python train.py --n_layer=14 --n_kv_head=8 --d_mlp=1024 --vocab_size=8192 --positions="learned" --beta1=0.9 --weight_decay=0.066 --lr_head=0.00652 --schedule="wsd" --decay_fraction=0.581 --batch_tokens=65536 --seq_len=256 --doc_mask=false --steps=5643
MLP neurons of a small language model. Each row is named by its layer, matrix (up: input weights) and neuron, and shows model dimensions 0-255. Each number is 500 + 25 x the weight over its row's rms, rounded and kept within 0 to 999. Numbers have three digits each.
After each neuron's rows, "fires on" lists the tokens most often at its 100 highest values on Wikipedia text that the model never trained on.

L9.up741:511494484462496504481465474508524470486440494545499462495509531482506481500504506524502532514470534528480490509504486498462517521464501487509537492522500486517525551506519518511492539514491535438517466497493500448508478512506507478529527507508509515512466530508501491524500510495440531485536491508473481494519514469463492513542501508481483470530505485562463487534497472496517526495519533494521482438504455475523466458511552509460487543469463526501487490518515528499521539531505480486513541477488482491490540449537461551510494497526501501472494507534502495483531476536507461501506513508505493462496525473497538501504484472490465485459475518523461476457518499504450501510459456518513495518479469475503467531503510537424497495494514548522476500494501454511458477482484487
fires on: "9", "0", "8", "7", "2", "6"

L3.up998:515530506508513494508485458439504498551504489521498443475510520480491520460527485525510513475506520490456493494484488490535516484457504498481500535516463548522504483538528483482517479433521502495498499516499481501499476482542536448517541460494509481514515448518516536514496529502523550488500474480540502505499490537515508485491533455474483492447509558550514500501512468501526487494476502454512460493497516484488503453505508484507470448466485498508483508488463457504508523514500483484521508466496555514560499478517472486470467490510506511495490524501466481504477469529491486502461489556528477549496516464482487522492506501465465499502470492479481508530426493518507476512449530503493546509493493513542524475509502490490533453489482476507517493499506462496511503561528496
fires on: ")", ";", ");", " ("

L4.up785:480540502528521526469499484519511531500487511563524487486502486463476490522477484515513507450524488485501504490523533507493492527499485473477462526509492503511491494522536514492511551485474516475476466448541499475494482550460464487493463520464559528539489449550485495504437524515514473534520467525530475514505497472528529518501510540499530496478498506501502507510507475463525498453470530512535521514471486453516485481469518489517511513555511537458525502499507551493520498502451514500500517527472454554516500519496449512474484538509521508508471497477536481518513478454442496489499496484473478454502483485490527514478507467522448541545486531535484499524528496490523487472502482473505492501500516538498506490503503502489508482458471551519524531474504511463495509466510507
fires on: "D", "F", "B", "1", "S"

L8.up26:501515452469473494494524472515409471525531480508468483508529490465532506478477521491499507459490500471525491543485557502504485552439525521505499504519467545485530508481543464490476491495524512492547515489502554472507460500506488474544460483501501479520511546500475488442471509478485479516486477429514498478502442473520521504543517500470504487489482454469481533499562485514518498501527514463541467526547506493495491520513519514508464507514504502517552483510516479502461489442481477485499486503513510512535484469494494519533485485536524530503513476547527493490485533525464477500498545529510489491485503489498512509485506541489510468515488508511504463493456513501480469508495477517511475477537509491495490467512532485482518488524492539510508517486492512492494531551523469
fires on: "s", " and", "a", "t", "n", "r"

L6.up85:491501533511523493510450513539484480469480486461460507498517499520513499535504440523549525490517507440453506475469492514541506483469506502519484469498437519527506531495471518518497490485551497477470499473527481491475500500485500515537467515470500483549551524518536500510509468499522458532502513478523486451493493493493520507507500488485527506493496472574506483531513534519511493474498488493484489481531432487488485471500509493503458459506479510511511521491522550473515496468518449503504503494506509527545486464523452516479498499470514502466509515495489540510462519466487524478479543504487468520496473487496539534454524511447502509517505510511461510507489454494522489481471487463517536492505502482486481468525558520523520451526466500483457517512436488502538507481488512
fires on: " (", ",", "born", "9", " ", "2"

L2.up78:469503453484511510521494504538511489511479494542525495487498523458436480527513488529493522505525473511474507506515523498530493537475462510439431484526460511475522528507495459503524483467500518460517449499518510475521455501481508471505500488488526497517541495507500490456480507479500491498482462518503477509500470490515498488503522492469517470522511565505541524537531482515530491498486467496487463444484457480515476478482541505536495458476529512547523527495493498466505507496481503507477539507480492486522509446508461543483513466545505469513493496480523451475502512487477482495466504500489495477465476504506512520469505520547461508528492505561472507506488418523464506518460499507488504522513531508541492476525479505484538463500473542542532485470489498502504494506509546
fires on: "==", " ==", "==="

L6.up156:512471492504547507479491523508484511503490492521495510524502510485479523530523513505551516444545503484509500481470490502497515466515452501491521540488495551525512480508488513506480540500511541436564500519523497446457453511496473456465508497477483471510465501480469499523505547462503508500520502528499521521503469474493516466514514515498484512494460492526515483527520522512488465484519497498508529541524474499490476473491516475501472486467518492463530587494479524509464514540527533500503505487463480477459474507485473548519471487515512509511443496456480469501488481503450511472506555495508495501494492490514488514481543477491454556519500521522458546515491481515492452479515477494478474509496466500544497498517539500532491506529496500498477502444494464499533485470554493
fires on: " /", " (", "1", " "

L4.up801:529519490489501528514502526505471517476487520487487519482461490477481505474511472504499519499497499508476499485477520524512509537489527450520501513489484483458490510531508533509524486505512498471518501526521501417468511472492487502538484482467516484514465494519526522533468547525510486501548499468532519498489474468486504508492511554488538515492434483498457494518532492532505486495462501489542499466492488468490508484484577464524480492523484547474497502481534491436518497499468499471503467483461518485496498500500473569515493522526497542508483469492492442504485470518523553467484544520490470465488486505522486521486501470498464462499483542540476491522516498464538463480497501495545494523528488472512500485510485544440521467500461491512477561489484505480484542471504523
fires on: "1", "9", "0", " career", ":", "5"

L6.up437:524470451528529509449489529498514538500485531572514518527493484464493496516486536508506514469527515529472492508506515550519485455499480527470487557495504508501494516529480489468541560483492525495487515492509527471562496506517526478502517465488503513480503466519510499494486482449466514513525469500506525474509543503526473498507518548473460448484502527505525550552530517499514507508478474477518501512534517460540487518516535484464458424509481471541554503494519468458498538455485494483483508517459517502511471511503479530453485493484488515476514507522496488504465501504537452534497479485530511523472460487481493500493500479529502494502488489521493504496460481529475474529489475495488504489491484540482436506505521516478527501484494534525496535499478492543477470514513489
fires on: " this", " number", " what", " No", " a", " that"

L4.up775:496499502484529528467481513487478530520504479531498547485482509497494509495523492506508518514485536463487499481487537491490530498468508494502517551496484521529505519508501497493485534488507493479495494455532513467460437479525507432510532507485496529480504507464493514520465528516520517491524488547481514499500454492488481507497484486491499479458421495520468503524514444486507495467467554525505519518509519492528503509514535521534490497549482497459536481491493525476511479486439534490458502515464480466486474469483487572493481493505520534485488468485520469513509463536466524451497503466551499467504480520492496502481535438501473508540466561529489501539503502481513447483475470464505525484465486511514525513514502544496540487513470531495515507475497485488501495513557489
fires on: "1", "9", "2", "6"

L5.up562:499522498545518512483505486476491444566483523490487477513520541490484533525498473517520520502518520471477500498454496529503495535473474501504483539508477475483470524499436490535497539481516539478484489510515487454505506512489431451511483480488553479529517493513504481505501503454510509484481474503493511515504445522488487475528490514518475490460495513485495458466501499491515497487497497477511512476485488514484542475511541492505509449463485468489530506511485511463464497536518483515522495507484510500509468454504520557481490521542492467512485561517522474494493473502452525502457545507478477496506499528495493507478512459480461500547522495523481483510508510487538409461488536513496487502514488520480478481514509566498485492511473539500520531417508507484521522493486517
fires on: ":", "\n", "-", " ", " code"

L3.up1007:495514463437533489471509524487477475470486516522504496493487531492475511525506493528513525510533467526522497496517495519523482518500495506478450511521470462453530525511465485447553476509521519502513480559511488460531482536527486502484480503485500505507517489467508473503471513505512465486478477489471480457508482496487450514506551531481454474510495524550543510524513512459507482473447451525531455510501511461508499519492537448513491486501458514534519544487521530463521514538470507482480498471446533505514510488551505551489520499540489496507498466460478513493510505490506483502499542481476467478484488462479505514487520502519481479493463487522499497474495440523496480539478502473480503498522494565530475466515495459526518494505446497536517509504475498479486499524471534
fires on: "===", "====", "==", " ===", "="

L6.up608:503463491492586501493470503460476528500495467489520524548492480503514514510533513507527519448540475428517497515495498537508479476521476533506521509511497464504495469536507496506498505477504516469478487520517512466478498430518439438479496511463495511518512482483523531499537505493469510505456491511493544541499539480536469522539494491522456467493502545513499557464528522519495502507521523491517485508532494502528439489478542472462474471495456483475529534525496477463511533534505493477490492506448519512509488492485484483467493532476502505485488504467493515487498536477488509470478518504517445516464488527469484519481521479511498507510510482512495503513516495542473537509509472516493509504496506532461478458521563503544480495499453467502533477506502469478516499506494471
fires on: " c", " f", " p", "p", " b"

L6.up362:534513517499534527503460510505503551487516538490534538522512488489503520491504463486536536489508495477490504483507516487523536489472534499507457473504472506516517456518495482528504459476477501498467506506510475468506479496486542490481506471467518486478498542528496518530484500485532492507493500499514505487495491465541509531531433500474499524463532532514483473484562510518519478477465486469471489537489486507471447502497554469497480530523492487503459505500481525447517484514494506441470503443491525466515476504499480521506491499494518526523453510446469501500476454482482524457483513497501461457494514473525511531437467451481427502477497506494473487533497520505521460533492485476498550495498507502510527483512521540515513492499522539500516513519459483484542525487513562
fires on: " ", "0", ")", " is", "2", "1"

L3.up815:521475509505494529527489465511505494512508518503478489486492524499488511515502503526505520490497496505462500506471493500510541520449451516486498480536470532492539514483527491475513453442506521465547480549491494486499440483525486500537521483498535464524533502514525524510502491512523517502483481510541474479508481523503462489479508489471527494483536541540528505502518488509524496445498462488522471487483454481507500459529522454511459490500510521531483527473506503484509504513531448472448515421505561500533486476542444502516453498509501523488503510514494492513493500490467457453467512538494475519492490477477488512478505493482460471504467490506466499500453465508499483493447512478465536516477504507555508493513475529482528474517448470518500523520486462504516523501553543
fires on: " =", ")", " is", "),", " was"

L4.up780:482471507480559493476479495439478469513508495522518516569511484535515509477496509486523521506514495488524499477501490477507518492508536529512482494501513470493472511519487461519506519499526488510512516525512490471493510461494470476474546468493516508476495546464529532486502529482475500534455498497470497511498524523536463488479478522527461434477455506508463503488549507561491496477535534480515501518499468470470446511475495481487478515488526482506504540556487461494524486526463540503467552482499521476497460509490539501540525537522479517503498503498506485498500539466523558510478516515473462462471494522468529516491502497537481470500487489516493479469514485508486441530464482507488498539501505516442525475538511541483502463472474475478536473472475459528512513489484490
fires on: "s", " c", "j", " b", " Fu"

L2.up256:476468456508482482534506475510478542501504498473507507527546506507473527493485444526536524482520528481502500495509505487490498496467471488471468493499413514468497491502508513531509481491507513469513498479510527441520512481512499534503506511423531453510506533511493484471495464469460497546498474520491478495507523473510485499518491485484524490528505537500529525504529492521509487494527498510496470498497484512467489476502529468531451497448491474535509508477504556440496514463510516467473505480494473498529498521527504549509499533541455483507473511506527519502485475506485495480531546532510458478463488485505503536482537548539484519494489476505468475498471438526485530491496525516488478536506566475493496441524538503503523471455494499496525491473481491478539538521522500
fires on: " of"

L2.up381:502465476480542502522472489506490478498519465493520489504478531481463483479493502514493515508515474524510503501511495502487483502490528543521466466525469546460515500501479505497505499531490520452521478507499521472513492501471503520527480488467488471538505476472526506479450545502511487486511474490497469488501534470511483518498549531485486500535466536488482523497539490528491510479475476496534522544445471505537489515492550489507471515479521491494556506482511528450503489515462499448503510464449504505549539510523456564447484525525510503519487493519476456495518461488505495461480533499525501468502469506494541516478526531486443515549442503510468523513519439493463503520468497520498478531504493545528511457508501508469514433486476513526533507484494536487483508524500528
fires on: " there", "=", "==", " There", "==="

L9.up779:489501451485531512486495516470492539480489491534478472537507485457462490540495520499473512479451471478516496509488502495475477572516473481518482493500497505536524488535502499506505544467501530481542488507536481508490507478494463501527500456485524514539525485483467522453488497441491465521481429475510521537528538517539499533480506523493477470476495536515529513483517489517525508512552487521504513508474494468502488478461539469474518512510523506492556471509517477529509502459500489510488512520468434541529528517498528509475525478526526456520487489481489503514492504506458444516532488523459455501494462455490486499484503473524480520476532508512497470487487471519479484478467502479512452532499505546482516482504496467515489488489451546501516558510479504503484509469525482
fires on: "M", "S", "P", "F", "L", "Z"

L3.up113:509473466493471494518512515449515505479510514471520530530543530491497469464481475495480511507516508452533499548531540499521480476495491533485490494516452534511531478493480422502519513498486460497506501501469537494482474480503501475500494528482494509484509523471488500451468508449478492500490434491489481474502504501507482491537551510477454440493491553507535545555505516501489516517523486521506449514548515499515500489512520510433526484466510497495524501484511471437513512502489543494472518503502466497540489493559495561537512513546483512538485469481511511487470489492508477490513497491488489500485498487497524508461507492544519542463486507520502496505450485483466495519477493526470508475535464504524558468507496482508521492515483481517544513487476470524518520539520481
fires on: " the", " ===", " these", " The", "===", " These"

L8.up239:504527501509497488483464492541479495492457514514501490477498531446514471510492573522514535486454524534505496530480489523492504478530485432498456485513491552516533546495522517487522487498496492507524464500487571496498489522539462527530505485515546537516490482508449489537478482492519515468502537520510466483529456511455498510507509512492508518475479514536444492534477452502514503487484537499480511502523480472501507475513517512484497504495457536519488466526506552499528487488537486530491516488481531498464487505500521505520494492506525503483516513466500471470524445498459464456498496475527510521491501491486510513482479518456483480476445486511477471474498531472477478489481472515488506498464553481512501522489475527460538426495539529502450526503511498533507477500526479
fires on: "2", "3", "4", "5", "8", "9"

L4.up57:502475470487534528492490504501507471489501490505482497495540482520496515515508495518491544480509496494513512524487480488475509508502487522485515483541467509483527506510477480493484477494472488495496507477488457452473534507469513474503513527486512480502534474521481476473433548495527515519504545491461518457519524482493474521561469491452513501494483517515471506520549521497482483491480503517472517490497504458527491505528515512515537475500503467495515529495525518477503542499501501511474474517503457439535471515493481477511461503505518477531453510461543493466458512519463439461521520494480460484483493505500521525396523471466458521481470484522432470475510480493523484466420514497493477506478484494480494465529517507488516510500504530480544504448502503481543480467503488
fires on: " ", "0", "5", "2", " |"

L6.up463:491463462503477492508504468533507491489505476541489483447513516466521514466477499520495517500506562520498493496508481492506519488533485460497480542542462534491531540500531481491518494529491500446535484492497525484535476531513450503495519489484502503504483484532513503509513506438488547508506550515495517448499500512481526487543515481446522439496467492540483515460491514489539527503469528480498470505506522496519476500523488505448524499475499504526491465452501553462512524489481495455483555450483463490519445524535485527492468490484496488481478523496469505488468502518501471515493513536478509506494550482473525522482489549494459519516449505538471479463515472483461476503488486490489493519518526498545482477513502497465513453494506561506477494505495491488523493457489485
fires on: "9", "1", "8", "5", " producer", "7"

L5.up996:503507478527523514510518517504502520470506488476545469533485465531455488495492487527553510466524478451497504506522533475516465478483527475500446506506489513523476482547474513568474520485498495469436468486485512467515515504472499524519472530486527489538437518498474505466480517508498491541492465519480487485487492492489531534496470514492528508524509528549522477487529464486492509453552516522504521502463489513490493516475523492475519520511453474512560481502525517486537502499450537491470520473490466499489492498533537525503508517530447462513486540489518513474494459501476486470516505465495485500494474525539488516472523476521475546513491552497504452508502468529531492443506525509491482504534502517469488468532510499509496483460471513452517502456485510468505524482488533
fires on: "D", "ing", "S", "and", " Time"

L8.up660:520477487509543494480466484472491493481534495511511501523511494512511517468502466507470524468527518478437509540502494527533507495466560517465504479502453507421511542538462511507502482463489485461499518481459474473522491471521486496506506523505497511476517495483465496538495511506514542528512508511432539479488521462514535530513445510459477514489466529576483512474529485482535503510493478525524469465492525487498453515501539514491474521490491484493500511502540508479541489470468521470483501484481492488497483512504542486540467517492485520522489537532514540497498531485490487495486480510520522508489487506532506511504492469477441484510497496566468482517493526519499519486460505497509529489512452472442520499511483541489520476522501531480530532538485493440523502474527506
fires on: " ", "\n", "0", "5", " |"

L6.up967:512514517486494500504497510474477551490477514495517514519509481489485507520496485527524535495512508488475498502523484507504483489507480483453462530475480462520490448506487476534496532522523475511459477475511512499534517516485491450455505487468510488478443481472491482477495517526462506514506498562514487520491479510509539485543541534469487474541531520518481508470503485502525495501503506529518498514535533468473535463489499525477533529496433474510500478529494496445485523505515481516518474483480467455542476486503404503492482511513457524463480499465504477515524526511483502505503535516532446511461497503464567512506519474533479476531480516543476501467530505553487505485513447502533466521471479523520513495520517541491527507461467502544495502502473478505499526504464523
fires on: "0", "f", "t", "p", "1", "pop"

L6.up824:500481503493521513524488501496482529495462480450537507510523500492509470510496511534549511513505526517431494501499526533459497569469503524464502511510476512443492507465519559532475506505497502512546497526525513443499532505491505505464515525448496492487508519469474498467496483495491486518485486492479457537510503460493511461504495501477486507537519514494480503483521489540556508511526504499506519479499458505501470498514534446495467479487465489493524512503532539445488499498464506456511524501466537546486508532523432521465455537570469462484499469507495464457524488482512508496509534485539460456492472493508465520488503501509489495515504503512475502489529473508466499452506464514496465477498521503483476488518527503501542519512468505540482480513504528444508494524480509
fires on: " of", ":"

L5.up201:514531502518519519537513507451487522532498529532504489498484489481504525485537496502532509497499491506509505504520505499540501488489544512501486457503492496514489433520522495480522455490520514496517518514536498460506490455496511518489544500475546475493535547507531541479521526458501460514488491503519501550485509516486526471528479472504471503482534548463519558504527490528506491533486485496494464521461481470464519490492546444503530478481553508473497527522498493494528511521493526469467538481498507485545487519491511504524510502552482509511450529446531523462456468479496528474485533536495464458501477480495515510483522502503478440492501495500500501480509452497522423511481506497470500545515519502514475444500509519509506483501437486476536489504506467490525518448516496
fires on: ",", "s", "K", "-", " ", "V"

L4.up47:465515487506514498554457455518451512473489537550517467506524501503510493502481491527477509457508543452483493479521537508498506484470463502440534523537487487520525513461537514474483504469497477501597476480525454502531474553489482486469513524513499519461500496458491515481527513489489513502523508535498496498501470510507462497535496519479472440491531484485522505513490479485507514502507515510530491484544468474519483471505479518459480532492473524508502554516501493497496537527518487500514490498495485528533438453556449516469487514517485479483494504472490512496518503511491458487465533505501495505470537495460540508496481485522474502494482515486488498514524494498486520511474454536448507479510517506497480507515494521532472515471493541542454508497481438503514506514548499
fires on: "o", "mo", "ep", "one", " Blue"

L5.up21:491473517508542525462497521458466531525493473516507514556511463489500523490512518503521523464525502453488493495505503484533481534493504489504549528533499486511497527488498492480465508501494491446519493499537473472482489416479514491466482464498507497497515466477547501500525512505512510506517499520502538530497493522498447463528484488504452444487483510509499554517531524542468511503517506495553498480507481516477500499478550513521504495500486480479564523541526449496495544512493517442481492504468517522515479467468493509477509514488459503505462504482480518475499481509464511487427503488531477467452482521481494537492500432529513477534511525515506490496505465481466500525493462482489502546497522531471516498528517499484504457500457462498503477474482460484529513498511540
fires on: " c", " b", " f", " imp", "b"

L3.up87:528458446474497502535503463484459493495502489477518499498510539531479493474519506508478515522508520513527498559540519486470492499472524507510486480524483534491497497491458507506498510503544482501478493484474490467484510493503503514552527526446496486494504516510500477489453546512507485515528496459516440496504555455518488521512498504497511475536465531513465503510518479500531515499515437479526508518494477483505467489513547498504474500469501476490509496534544512492504500504499505445466486458491442461506524489531526556499496511564472474498527492522549461523525500491549529489510554481485483482487476530464492521502545514498491462497454521548495504533524459492459497479478493485527468478492528523497499450515514478512535424491471495490502520487487522467468488486503506
fires on: " who", " which", " that", " There", " there", " where"

L5.up418:538450508483529486514494516521459542490478504527498483490489531470499519496516506546537517500502536492458491499475498483502555464467467475507508500539460540506483535512522497505498534426510489498536483526500541496506462454514506474524544472492526469523538512486493529519484453473501536510473501507511511530499486531494495501494496482509503495477500508516523487494505494537525496502516521474502460475512469494532544434507524440431482501454500530498508519460493517487509530504533473485498496471484511540496490479552454491493519496533484514465488515531494525515489465553482518479500545510517483513500494472491462516491478477491450467527462544489460517503444478513456479446477487504476495533472484478520506506511482502497487455510496525507486476518505492540497509492550475
fires on: " and", " /", ";", ")", " was", "ed"

L4.up973:490515524527524498488486523462469507540515507492525506499527519455480475473503488502520508516548538499474494470476494526442551504487480505479495576502441540530498474488474507506534539455494491502524520538534512457492498511491473463480475515453541502490524512477526506503490536505501493534485481511545481556510486472516525461486478520486473492478459493478482456492520492509521490490474501510512503506507506487504515523516520478479488485521513529478507541505496531477457483519482511468511517496455546489511516499509480592528484507521489516566481492484519480507495489493465536462491531482475476490488502498499481504501527435479418510531516492520465514536514506505494462484480503521446499492493492460515497469508511526491525490490495486520496545445504482479494534482488529
fires on: ":", "9", ")", "1", "\n", " "

L9.up863:464546489480481477502553521502486447505488466463517483464554506481530503501485528509489540493504505504494484540479488522515507501535499530488502495538511561475509482497518462512539473450534490496545487514489550464494493535485500476484494491505500475511549495531477489499454512465495563489483477494543490503543514476533497478534532446461488472489497532501459495520508525529548517508532556483511490482514496496505457482532488502496478484483443495493514562467485536496497491480505475466508455457494538472527518470539492499511549535522537491523522503544471491493496502490480542484486504515497480505484512450463529498455519515474480446488477457503479470512513500477512480520509521548481490492494542482498503490509480501473508480474500500531523485495512471490499498527517483
fires on: "ra", " Ba", "ville", " Ca"

L8.up361:505483476471501513530534499496506500479470527475477552506482515484505531529530435505483515529527491497476499524550504506483510475465449513494493507493499476515534481500516456563475493515508529507466484549497484482510491479481519502541532537516498486508507534520524487495500469522483512520453472526490499519488528523527481509516497501445512501495533498469505484522517511487594483508511463451461496492533463504499506477520501479497473479484501528516453483489514509487498495509548469484501499488505507543474475482551469479495526532530501512532499502479537480490507514514545454489532532514502473479492425543452496510471530506475531440473469518518493447503486444519489503518475477488469531513480513477501539498515478535514506500529458471486483511526483489514537495507490466
fires on: "s", ".", "ir", "lli", "nor", ","

L4.up323:502466455484493512509522500447483461469497520516538514510525516485483530488492498507450509482502530467528494501505520501513478544504537494493506463526484510510500458496460442511500493467493484479552497502474489486522471499504523494506514504472530477511542520468480464475474534439460516514510458510470484462503519530504450536568516523467513478501472528505497517544515519507468517534476479516514457522528534518474497473524524502470511482476520503488548552479506505485464499568513483486469493495506444445548489479518540515493497475516465504510465497478513506511489527503487453467512510506462470474500551508517538492478513539534459522474455501526509501494502482493490522535472518501475501496504462521512522435501480483488485476504473509472493487512476503484533527481515483
fires on: " |", "---|---|---|---|", "\n", " ===", "==="

L8.up750:516497459506503505523520506513469510504531517505455548495500481500517514496509505522511520479505491467516505540576517489505489536441516490505494503509491511540485494509559472537472478494486544497490504476464509475530504461508489441504498507481500500517481520560526488474496459478465469476502510524510466521504509518519505511469536515504486523475505513460472520512510528496514503555465540487516501487536519455528548467475484484503519469510496468488493462492514492507470558459494466506496542481485505530544479473498484501530545513507512465532538529483480494507486525552527454483520474501502478507475467497464503494472533508460543447495461509531483484489492494511509460475445449496524491512507506485557488459524489468498511503508502513480490511496483523488452483548465469
fires on: ".", "s", "u", "t", "R", "la"

L3.up183:462464466533479481484474475469509536538494525526494489528546484461490525491487501509470507519514494513494497524537522471508469524466472489434452544511486522512534521523517486499571513467506536523465508507482483502509473507506513465506492524501509506460506492524516489419486508447527523543506466491525416500500483504547483485525491517489490494470474544529539483516509487488536513480479497448510496497510503480533518522471510516460483468486484460518531462524518455495507533501506502493520509513504496522516490486485498521507491530534422430478506489503499495527509509473549526510475492485471488490486465497476460514502474464505516519517498477533506518528479472540473492468480522475527483486511555544494505479512532478491530476510488495532503500488484491506488473499507513
fires on: " which", " what", " that", " Some"

L5.up726:496459477515481495502483500533538530503492492534516505491531518463487493489525515523490531508505534534487495540486507487505513489509472511453488548560489545518533486520565474479509534465538508482544489496467494495485479506496528472518502494538518491506504513474479522479454470459491525537502510463513487533508494488492501526485516483473490440503474467564512502506516475514528506520490534512467460493491466481534470503497490467491485507483556459497481506469495511507517525448533464478483516453509496498540501445508493482534485458496479464457527500503486530486517468488519443521517487540456489499481513498499494519485461500525517502502470517541481491484487472493436470456485488507453502493443495462492468521528506499491534469493478527514481519483477478497497475469547465
fires on: "1", "0", "6", "2", "5", "4"

L4.up978:497499493470505523463524546505480542486492481482482514519531466487525453498514532519530522527496543496476504519502516491528487530470497479475493481508515512460469488518536530518511511520499506505523502479482481469538498528499522484488526491449467471510536530498493461482481459506514493558477534498464465532497494461510508454503495476491492480533506480539511531496486492526496490468539551561485479508503495476496456474515502475514499478466490499471491503491497542480545499481480497503527515507530527487532516512516479484521477543527510451517534481521519473450483444510509509493536509521474470467474477467498509518479519545498514488501518520525465477443521474511474482481470493489473464515464491428480468469529518511477551489453517499488510454492505483450522515530530452
fires on: " of", "e", "y", "ke", "to"

L9.up709:479476506497525490507515562479488503507438511507491493528481474506511516509496485502536528506493496515532489464557519505556495504477530459482463483521510496493521457497496491487497484521509486502457513482489532470488508453473502522479490476509541496498511522516439519478450518496505477567485494474501472481528507469501480529523475528511504497529456505482547542493516504476487476475484526521532515543500504451479476489461520484476507478496518490513503524501519505464520496502491468467512525496518493485532466524494509502466479531522447472497494536509536526488503484458493515486499561551497436412494479498506550511479502513529486491494507513541498451485500461515513488533455504473477476540514544502449519509520504504470530476478468483470522485467510500498548492498487491
fires on: "S", "C", " than", ",", "y", "s"

L5.up650:500484451530513508493498487488495494457524504487507507492557501483488535505475503497510530465495517471523489497499504529508458484511480505513470508520467506455506561530453471488492551522481488465518504489484484488465512510526514446529503500479508480490473449518505483516439510491506537509546477498475515466504487508483483538528498495464444443512438565540471513547499479497470511517512495487534510525484532488525487469528547506516513475470504455447534506498561482468507505502500506483504461476483437470523478497501495495507489502468520512509482484464525517503438506502468465525503503524484519509495514482517534504485515499474469545535452505524504500517500499452524509483445520544532504495490490557500506485494501513464525473504466526480498509497488480480527521486501485
fires on: " |", " ", "1"

L6.up488:480488461479508509508533480474481547506469526523559508534475526505496503556487508514516516501513469452527495489495508549513450499512479473474435514509485477550545492504496483496535511493522520513499477482528485471520509535493492463482482499446481509508525477460506449439478516467467510539501464503519508498487472526553478478492519506497466467478489516492531552509526493506517518488518468474542539533536514436468538512467520490497495515480454441524531515530487498490507529541509490489487499516460506508552472504508435522468521500527471487487502492491443506505509531469478496533508510487528479499492511498496496513493485540501521525499506481515499485484484442501515524505487514486477470513539503572460483516511477493522504479482453495510520518500485483520507491502491504
fires on: "C", "1", "sp", "p", "====", "cade"

L3.up656:500498452491489494516477462482483507480476508527521503527513471464452486508523510508483509437509511493491512518520564494516497505506500528475486518518469548481511489487509487508513506431488490479516484466527528473511499493501489488510477524493547510514539481537467511446491482439481496510479453516476501512502496465513520496526501472499468446512496548519493516523525509520516491494535499475474440480536506481498497522473534478501476453432531523501520494498489465454501539453487498508446516514485471517520502516503521541524517508547444491513494498470503512476489489473486497508504522493463506502446480487483527516462512526539526560492517504529475483497492475484458513506499469568470497531529547522513489469508515493500504508496503532528518563464505469527527486500520499
fires on: " the", " in", " The", " In", "\n"

L4.up296:480547472497525520512496495481506540543478526507568471496506476508483453522476488515525513458526501470471493533552512539520463481492466468462480473505484475509478500511519477509514548473465488489485492497523476488518540513486442483531460508507523507540529485512504479487500508499481480517491474508518525536499514519505503509491501525448493504525533528482482532505498502509507504484535493520504452472485499457483497451528530475475544504480499519488540517473516541482542500479498511474518499493470461526512501494553441480493529551506512456530426501466534458488479493491436451522522490490496484487513489467485512504472502524536500543489508523542488470508521515555462498495501504509470478520492479515483469484498504496469525497501484534502511565476488482504488507488467537
fires on: "F", " of", "M", "H", "B", "T"

L5.up641:514464492492538491528504518515433532501480496494487492477505503507492526511488483529498511487504555514469498479485523509486521486482435470517479483499456534505484526515508494528529501504527499510514509540494498479487500488481519497467532510493527492515543506491488481456474455487530471575489509520516488498500470516505510464480501475492522499537473525492552452517520487515503492475532517463475499500448491508492503483514513476494505535451505497493473549516503532504507487528509476458495557473500504502534521447533476515496493501547478428490509535548524447494472511490502514497482556502435490488506486533525490503467526537501457481516497530519476498504481477513464476481466481553476502529452515487530489500511458499501491439530495522489506485444482518467521529508503469
fires on: " to", ";", " |", " and", ".", ")"

L5.up352:499475496516496501530483525483480487516499516496556496499500481504509439507488504539533521480520524528424501510492513472476540509464526548471507512516478512456483499493526533533472472533485476499545489473476527484519530512503516533480525518490495493453497543496506495515519471489476517548489503474495445486489515472494493490519501477493512506546526504482512533497529495549493472489554515481516511481486484481485461487500488506477485486441477486520501463478546542502526514482534436484521521479493537511476483499519447515490504514483454480504501456531488485509496483473514487497494539512533477431491500489493499523502482468536435481525494508484486455458512508521484478495492481471484451541483558468474455514528539543479492498496469507533460474482504494499492529491522508
fires on: " of", "th", "nd", "s", "st", "est"